From a checkpoint of a small transformer trained on Wikipedia: no biases in attention or MLP.
MLP neurons of a small language model. Each row is named by its layer, matrix (up: input weights) and neuron, and shows model dimensions 64-159. Each number is 128 + 32 x the weight over its row's rms, rounded and kept within 0 to 255. Numbers have three digits each.
After each neuron's rows, "fires on" lists the tokens most often at its 100 highest values on Wikipedia text that the model never trained on. A number after a token or word is its count.

L7.up1109:107155129171177089113089130166128103094088154124170151140115100153181140078117107104078129094180103123101102173102148207161172132135095084113172128083144070123100098085104091193119171139101174190109104144089076111126067165144044118090179122145064083142179143081161165067059140103116184112
fires on: "to " 77, "help " 5, "To " 5

L7.up1995:144116101141110127071141147122124124155150092115075086037142106163108151152140153182131151112136099071100086097135135097143172092211122085074090103078072054107133137104100096112152122121106151171130036233124131151134134084099083083109101144171127136092163108135161118102115112170136168097
fires on: "L" 42, "D" 17, "d" 15, "l" 9, "\n\n" 8

L5.up557:126187103067102138141143069085103081130075173132160067091106174127126151181147101109141126217142113123141100139159105150156145145122142094094166104103158133138095109151107178200087119134155098117141132146122078084132120108155085162086132075150113142083130092128204134121107144117141135083
fires on: "\n  " 36, "| " 36, "\n" 6, "\n\n" 4

L7.up1172:154092133132094118088117085135088138090141152061116113116103113164151094125171123170147136084118105163143106129120151144173108122142123175175149069164125158162100146173132189072124121132138074220116113206166178153136155111177154149125162122055143097095156079136083150086130094135063126119
fires on: "| " 29, "\n\n" 11, "aker " 5, "GER " 5, "director " 4, "RUS " 4

L5.up896:117154161214143165101080159103099181125104124168144132057142143143146109113142127144142146079162117135122129117088163158123129148111141101119114100131131093184139122147122149086137143167031109115162069044111002121147136127103126085098053140103154185177144170096109138111101136093103108141
fires on: ", " 56, "(" 37

L5.up568:091061080067096128109159054181128157079109089121208092118172168163101094108106136142063086161124061107133126132127102130139118120157121091140196127159128142143105087147123178119094079101091192135129103133073097137159101081090105129151169125177129138182112086152120126098135116108117109090
fires on: "their " 12, "its " 12, "his " 11, "to " 9, "on " 7, "with " 5

L7.up1607:164149123145173157143129173158129130111084049194145101093083125088146088177177111101108158046167105056119148118132135142145172157122169123095105181136133141131065168122091126096137054146112139150176096174145136127070101187133149090066130158120102160158141088144139099082066172125146151143
fires on: "w" 32, "W" 30, "H" 6, "ew" 4

L5.up1372:130150131167143119110101087146098120095149125157096126098135101180212160165134106108093171095140076116161076138083157121174165075129128083121182119107099117146093157075101103192079122115091083154136066149119105088130145099061092105057110103180112108081223150093148104158135163117066141121
fires on: "at " 17, ": " 12, "d" 8, "about " 7, "before " 5, "l" 5

L5.up450:164100129085083164116101125117120090113164143155127105082078079104148103115130120123062139098137124132135084132107105158129108161081107095092159131097119116124080119152099107156103118156090122113134063123102150164083122129104071145178093138169112109177151098173182164132101168134125091138
fires on: "201" 42, "200" 26, "202" 11, "195" 5, "198" 5, "199" 4

L5.up1896:204123178145140174087132121111108169078087091113169123107141122107105162116122081103089152096197130099116166169116093180112168123175155095155193157116090152143067117115117130126114130161097170144145111154090115151085124097121105155090039160126088077109118094098164104093141131161149171126
fires on: "w" 37, "is" 12, "be" 9, "W" 7, "did " 5, "do " 4

L5.up130:156103090137180122127152080136114134089125133143126089171085158055126122124126095178160086083098144101116108118052179100132136049167122120113144125082134112124120146057091102172091109163115115171155109158159147110163138128100116141045128107134161160081138147077133123138093095137106122137
fires on: "| " 74, ", " 14, "; " 5

L5.up629:191160149155086150100144120118144091107100136158125133164108197117121084129098092185070082083144087154081144117019071076097131111084123111073115144138133130127110108133128114125138145189097120136165050098121145139079159070115067123167104146156129100109145085119206099142143065115132186191
fires on: "P" 29, "198" 10, "194" 8, "199" 7, "197" 6, "195" 6

L5.up980:137099072142140139117122109134146125143117134121188103133159144137125134145084112147060187114143084147116162118111107181171137155173133104139186084157170149139077096134157177128094117134112146078210075116104035070105109080107106144070131152088127095106166125125165117126087133060094087163
fires on: "with " 36, "the " 28, "its " 11, "their " 11, "his " 5

L7.up832:149144087183111137140135124098061108065111119121144190034094143101099121104106136099076114090136123184129159127079133110126155118142119072135123129101106142189120144065060064124095129169168116154107156153101124143133114146167052133096140085117067065125097157114112157160086054110119178129
fires on: "I " 20, "to " 19, "not " 12, "have " 6, "never " 5, "can " 4

L7.up617:098152126149143160123162076115134122082103059146236131090101108158148089084113122115105095154098101110172136099095181095148117142173165070092143136153129137113090151103075144102100129132098149134135064159082081131123152118133154128093073146134098117106113140160114103095110117108143128115
fires on: "in " 19, "for " 17, "of " 8, "began " 8, "with " 6, "to " 5

L5.up154:097144123147164114111120113215150125130072152141142141140130154178132122134077135094104114127179156093152142142142116124136108108158145071106131136112143124118083134114125133091107188091066150115102115157067046122075105109096103136087140154168109173134139110052123125148176080133108157083
fires on: "on " 72, "in " 17, "at " 4

L7.up657:138125145089113111037147139123137160115102102065161129119143196098124087156162075085133167068166098131073053130073121117153130139109122038134110124117129114153159126132128157154073141146150146147131100096122110082095096167156164135113066159142165157024149109119156142118068099187075066126
fires on: "(" 73, "No " 5, "| " 4

L7.up898:141145089188143144154148116117122129128132103170145157156138178127094175101075116090131134141145113126094160132127103148147188138162101118096173134148150103156127131102143126158171077154158175189147096136095139128137143152101097161125163147107191110177178086071156164089094126105105154145
fires on: "V" 14, "v" 11, "dec" 10, "pr" 10, "dev" 5, "- " 5

L5.up1510:137092107153193203130069127071144158072102124102131167073133165103062121092053084133106135095120070094192092138088185117103113117145113080105116110072173110163099124133169159135144127140105139145111120170099119154117168196144131124119113143135149156150149158161177184194170099129139116120
fires on: "by " 73, "By " 7, "over " 4, "to " 4

L7.up1048:123146111157110096126226120059064122098161102061179170098113150199117158106122097089127145151143087109163113170126130152119146119118155160129139093133146177102121133096100145124101148163124135136106152121094109114171156082108153082110132129139142151097164143096123116206103098120133149161
fires on: "(" 23, ". " 9, "also " 8, "in " 6, "for " 5, ", " 5

L5.up862:166136131132178122116126065145145118092114078157121153135155150148113136126157082136100190112126131143133134158110120198061138107128123028074142194051106102174152137109065113081137171100145127181131127113125141121157080101109084115188075153092096123152142094091172159106118117121109140137
fires on: "N" 28, "S" 23, "R" 16, "Sh" 9, "n" 5, "V" 4

L7.up631:099147168106147104118103134101160125101127140136088137126140127165116115115184064094117126101145138168122129165114148192145143068127127111119118142117082140100116132085178194162133088139066146180175071110115046108105149176111117109137143105071141138131110110145148130086141096164114096142
fires on: "J" 32, "X" 10, "Y" 9, "j" 8, "Q" 6, "q" 5

L7.up1710:170127154129145130141140140112093142109082165123106064062123163162175089142168107130114098087150092093100076155056183096146128114144174073065133188102171099139100120145103158175132084151137120145178182226115095090148120118131105165083103149155175158026104111140158116150105139108062105093
fires on: "| " 63, "\n" 9, "on " 7

L7.up949:105101171132020077147170123087094140135084137083104146093113120127145145116146152065114141087210074117163118122141112143132164154100085128095141139127135069118172132083091099162113187111099124158140108095116121143106128088103103098109081145103080123113178085155149116095112138147053113160
fires on: "U" 15, "CA" 15, "ass" 10, "in" 9, "new" 6, "tr" 5

L5.up1764:110126094087146079131123099124134157092111119120157158104147102138079150165096114133081118140223135118130166155130141154114108126143085092112116164113134163092069158128118097184149137132142147158110081151068158139110133151099082111132128123170112096141151169135129170096125116155115163170
fires on: "to " 49, "-" 18, "of " 14, "be " 4

L7.up943:102079148150098114135122135116053182070183119152175127061126128138134078150143092075098033130068094091114157190130149113137135127132099099135135127142085127197094123081102122110125150186149114120095145156128097183120155122102112133074078097094095131185139107039128135143155105136143141159
fires on: "has " 26, "had " 24, "have " 17, "having " 6, "not " 5, "being " 4

L7.up1719:074119129078143142107151115148085125039138113133179145066162125107051119179116027133102109076195077105130147154120121119175111094153165104084161148104152107153095095092117118177102125111074162086145102123112099204133151201085143156095107147126167101170170098119107130132125091147119110144
fires on: "after " 27, "while " 13, "by " 12, "of " 10, "to " 8, "for " 5

L5.up1925:143099105121107149146151108152126153130159070156102136078122122153133063089140086137147136120124062164178112088109105105082130121086100121135117091163121118149111131144138107199127080107089142121167101081100170113095124092096104134123134140139149059174123106088158131112044181126116146150
fires on: "198" 23, "j" 17, "J" 11, "(" 7, "G" 7, "201" 5

L5.up932:180127133111098116130069109112100165172110128150158149066146142170136165148161100104106141080108063131137121207116156124093145165085130098140101106041077149137117116129113140183088131092135131093109146135131142159174123195103073111133134163123110137177132135035106137120163140124103142124
fires on: "is " 48, "has " 16, "are " 11, "have " 7

L7.up120:121113168121141067128153078135062117133056156149147107104120195209112130061075098091144108093123082104145131149056162113072143053164150105066121166174084111078110128140062104178103172087118148136143151159093138104130100152077132137129084098094151160134137099236142182103097129141087081160
fires on: "in " 52, "at " 13, "on " 11, "from " 8, "by " 6, "to " 4

L7.up348:125205143188104215108076177169127136125140125163126105158154127122138119127107057135045125132110161137092083141087038203116158137147110114224152173079126157137173094148083108183130153102151079121135163080064169133106067161146099076130096119116142090112145102101112170132068141166077136111
fires on: "of " 34, "men" 7, "en" 7, "for" 5, "of" 4, "-" 4

L7.up1092:156067084113165097146101085177124129038083074169180135117122105138187128116114136126092157096142156139158159146103092170120119120127130093084073180185089106140134119146107114137099153138113157167152093141158134156086136117162093084185188157187198055152143115134204137127103096106133087135
fires on: "| " 50, "J" 13, "A" 8, "G" 5, "N" 4, "R" 4

L7.up1006:105158124173149205121147152119157109105086130120166105144121127124121129120184123138155100101137126120141090128136195189138122173177104129059131059158151133174101144151118115103142105188117140118143092133124061128105139115076099151142138091161131156162144153158156126115091152075105115091
fires on: "and " 45, ", " 36

L5.up456:114177163153192143131133111062118119055109108142140155134197134150088197101106150131129119107108157114100148152139109158145096147188116099079117153082139102108112090036136125126145108109151129146120117200063137165111131182130086126083119095144054137138157139113163144092161165116121178080
fires on: "con" 28, "man" 17, "sub" 13, "per" 7, "to " 4, "Con" 4

L5.up665:112158126117089118153125106164139221150097144124162066089118151105131144141093118130063132125165112099162160138128134146104118167205150092143134174090096095175128119146106091143115175148118091096099137144053112157079049156123104118156109105144114145127120135100180173058126127177159095157
fires on: "-" 33, "s" 29, "by " 15

L5.up637:155083154134137139097133115075080091120143154111120075146100142093140096119127086146149127141145128125107102127152151118110128090171120097107125124104136122120144152115154142155089103095130108137178163150073105089145162117091134107100104126252123168092115124092133108200083078087143110150
fires on: "| " 46, "0 " 16, "1 " 14, "3 " 10, "2 " 6, "4 " 4

L7.up954:075135128105138114107120144113106170138102099132228108117126148149064111120152065128111041061091099115130152182145117159124115084094099060095131204071106145185137169113134116079132169140146128154131058100168177127153136116150130128069091172078127083193113147082105178112160077070119166161
fires on: "'" 18, "had " 10, "have " 8, "is " 8, "| " 6, "ac" 6

L7.up578:133156134139169100150162128153138161098120092154161119114084124178073092122107154075123104100103100086094144091082128145109120161118159122103182150115110148146165102100153144072126069088133069138178117134173182091109090128086101111078156156136112121121122092115141144129085124120136121163
fires on: "h" 36, "w" 7, "H" 6, "km" 5, "k" 5, "z" 4

L7.up1687:171144087130136116118126125144175103114065089123149152215116122125161095118123129152099124046112139079138069143139121200154178100168067097140144126136147098127133140103141146125099139159131099185131063148128136125050143157112115105137099111157093158163154100131158134109110140124110154132
fires on: "the " 18, "of " 14, "in " 10, "by " 7, "to " 5

L7.up1386:140155103073174177138199130072108064113081114106184126076132128223140104053064128141098121080100124090100100165143095141133136202160133101120156118141161159118099128153114142154107100111134172139115143137063116120141077155125118132149147133127150118142134104163106169066083077115154124103
fires on: "in " 22, "for " 21, "to " 20, "of " 5, "and " 5, "with " 5

L7.up694:126149107168130106087130119136145139095094125171139161139118132131172121046172080110088114112106159104139101128101094154158141149134129105147142092124115094117066094147127140138054205122083123145135106155115150131102149179074111165076184123152103110114114082100136149100157098154148149163
fires on: "the " 39, "at " 7, "s " 7, "at" 5, "his " 4

L5.up116:123136126120149131120079089161103128153110156124136145090129182166053128091061155164120072099115086091165166102162093158145145088168128097103118120149117114069132162066160091112120094179084134175148078126122058089147128124116094113133111146171120132144173155088126131096146134145099129120
fires on: "for " 53, "in " 18, "on " 14, "at " 5, "to " 4

L5.up679:126102144142112110070173105112174179116056132121166116098115139142049095158200126129073108097135078117120105145133148130107104163122075070163119104147090124122089155162150181185141101126118150131168118118124098167131156144107145135151119147176145172089126102140128082109129147167096110151
fires on: "as " 33, "of " 11, "to " 11, "into " 10, "designated " 4

L7.up1751:114129059188166122134106164108126105138142166061177145144082134140125067098117103087147135116171068124099043117132121197141143138174172096095101091106158118111109163133163156147102139114109144156143118182089074111092158110124124111142102119177142167152172097098092166167112061132079161160
fires on: "; " 24, "and " 18, "| " 15, ", " 8, "to " 8, "in " 6

L5.up1395:080094169105144110118150149091114116133126158154138137113135122138072123122138158076117147078114076124128108198118122105132127160150127075205090095098133093152114160140091160129116136147099122128172118163114136162164133191103166118119119226085114133123117099093112095140161123129102161107
fires on: "as " 54, "have " 8, "\n\n" 5, "to " 5

L5.up1983:110109078145126083128166184152086095160145128151109137091101109134128121156096111153069134109195058108147136125146133170180095108198127046120153109132124092199105162098100130103098112085110148104114085124095125130101080081059114141079073149180140124098155171084158135129079036088092141128
fires on: "with " 28, "on " 18, "out " 9, "through " 7, "off " 6, "away " 5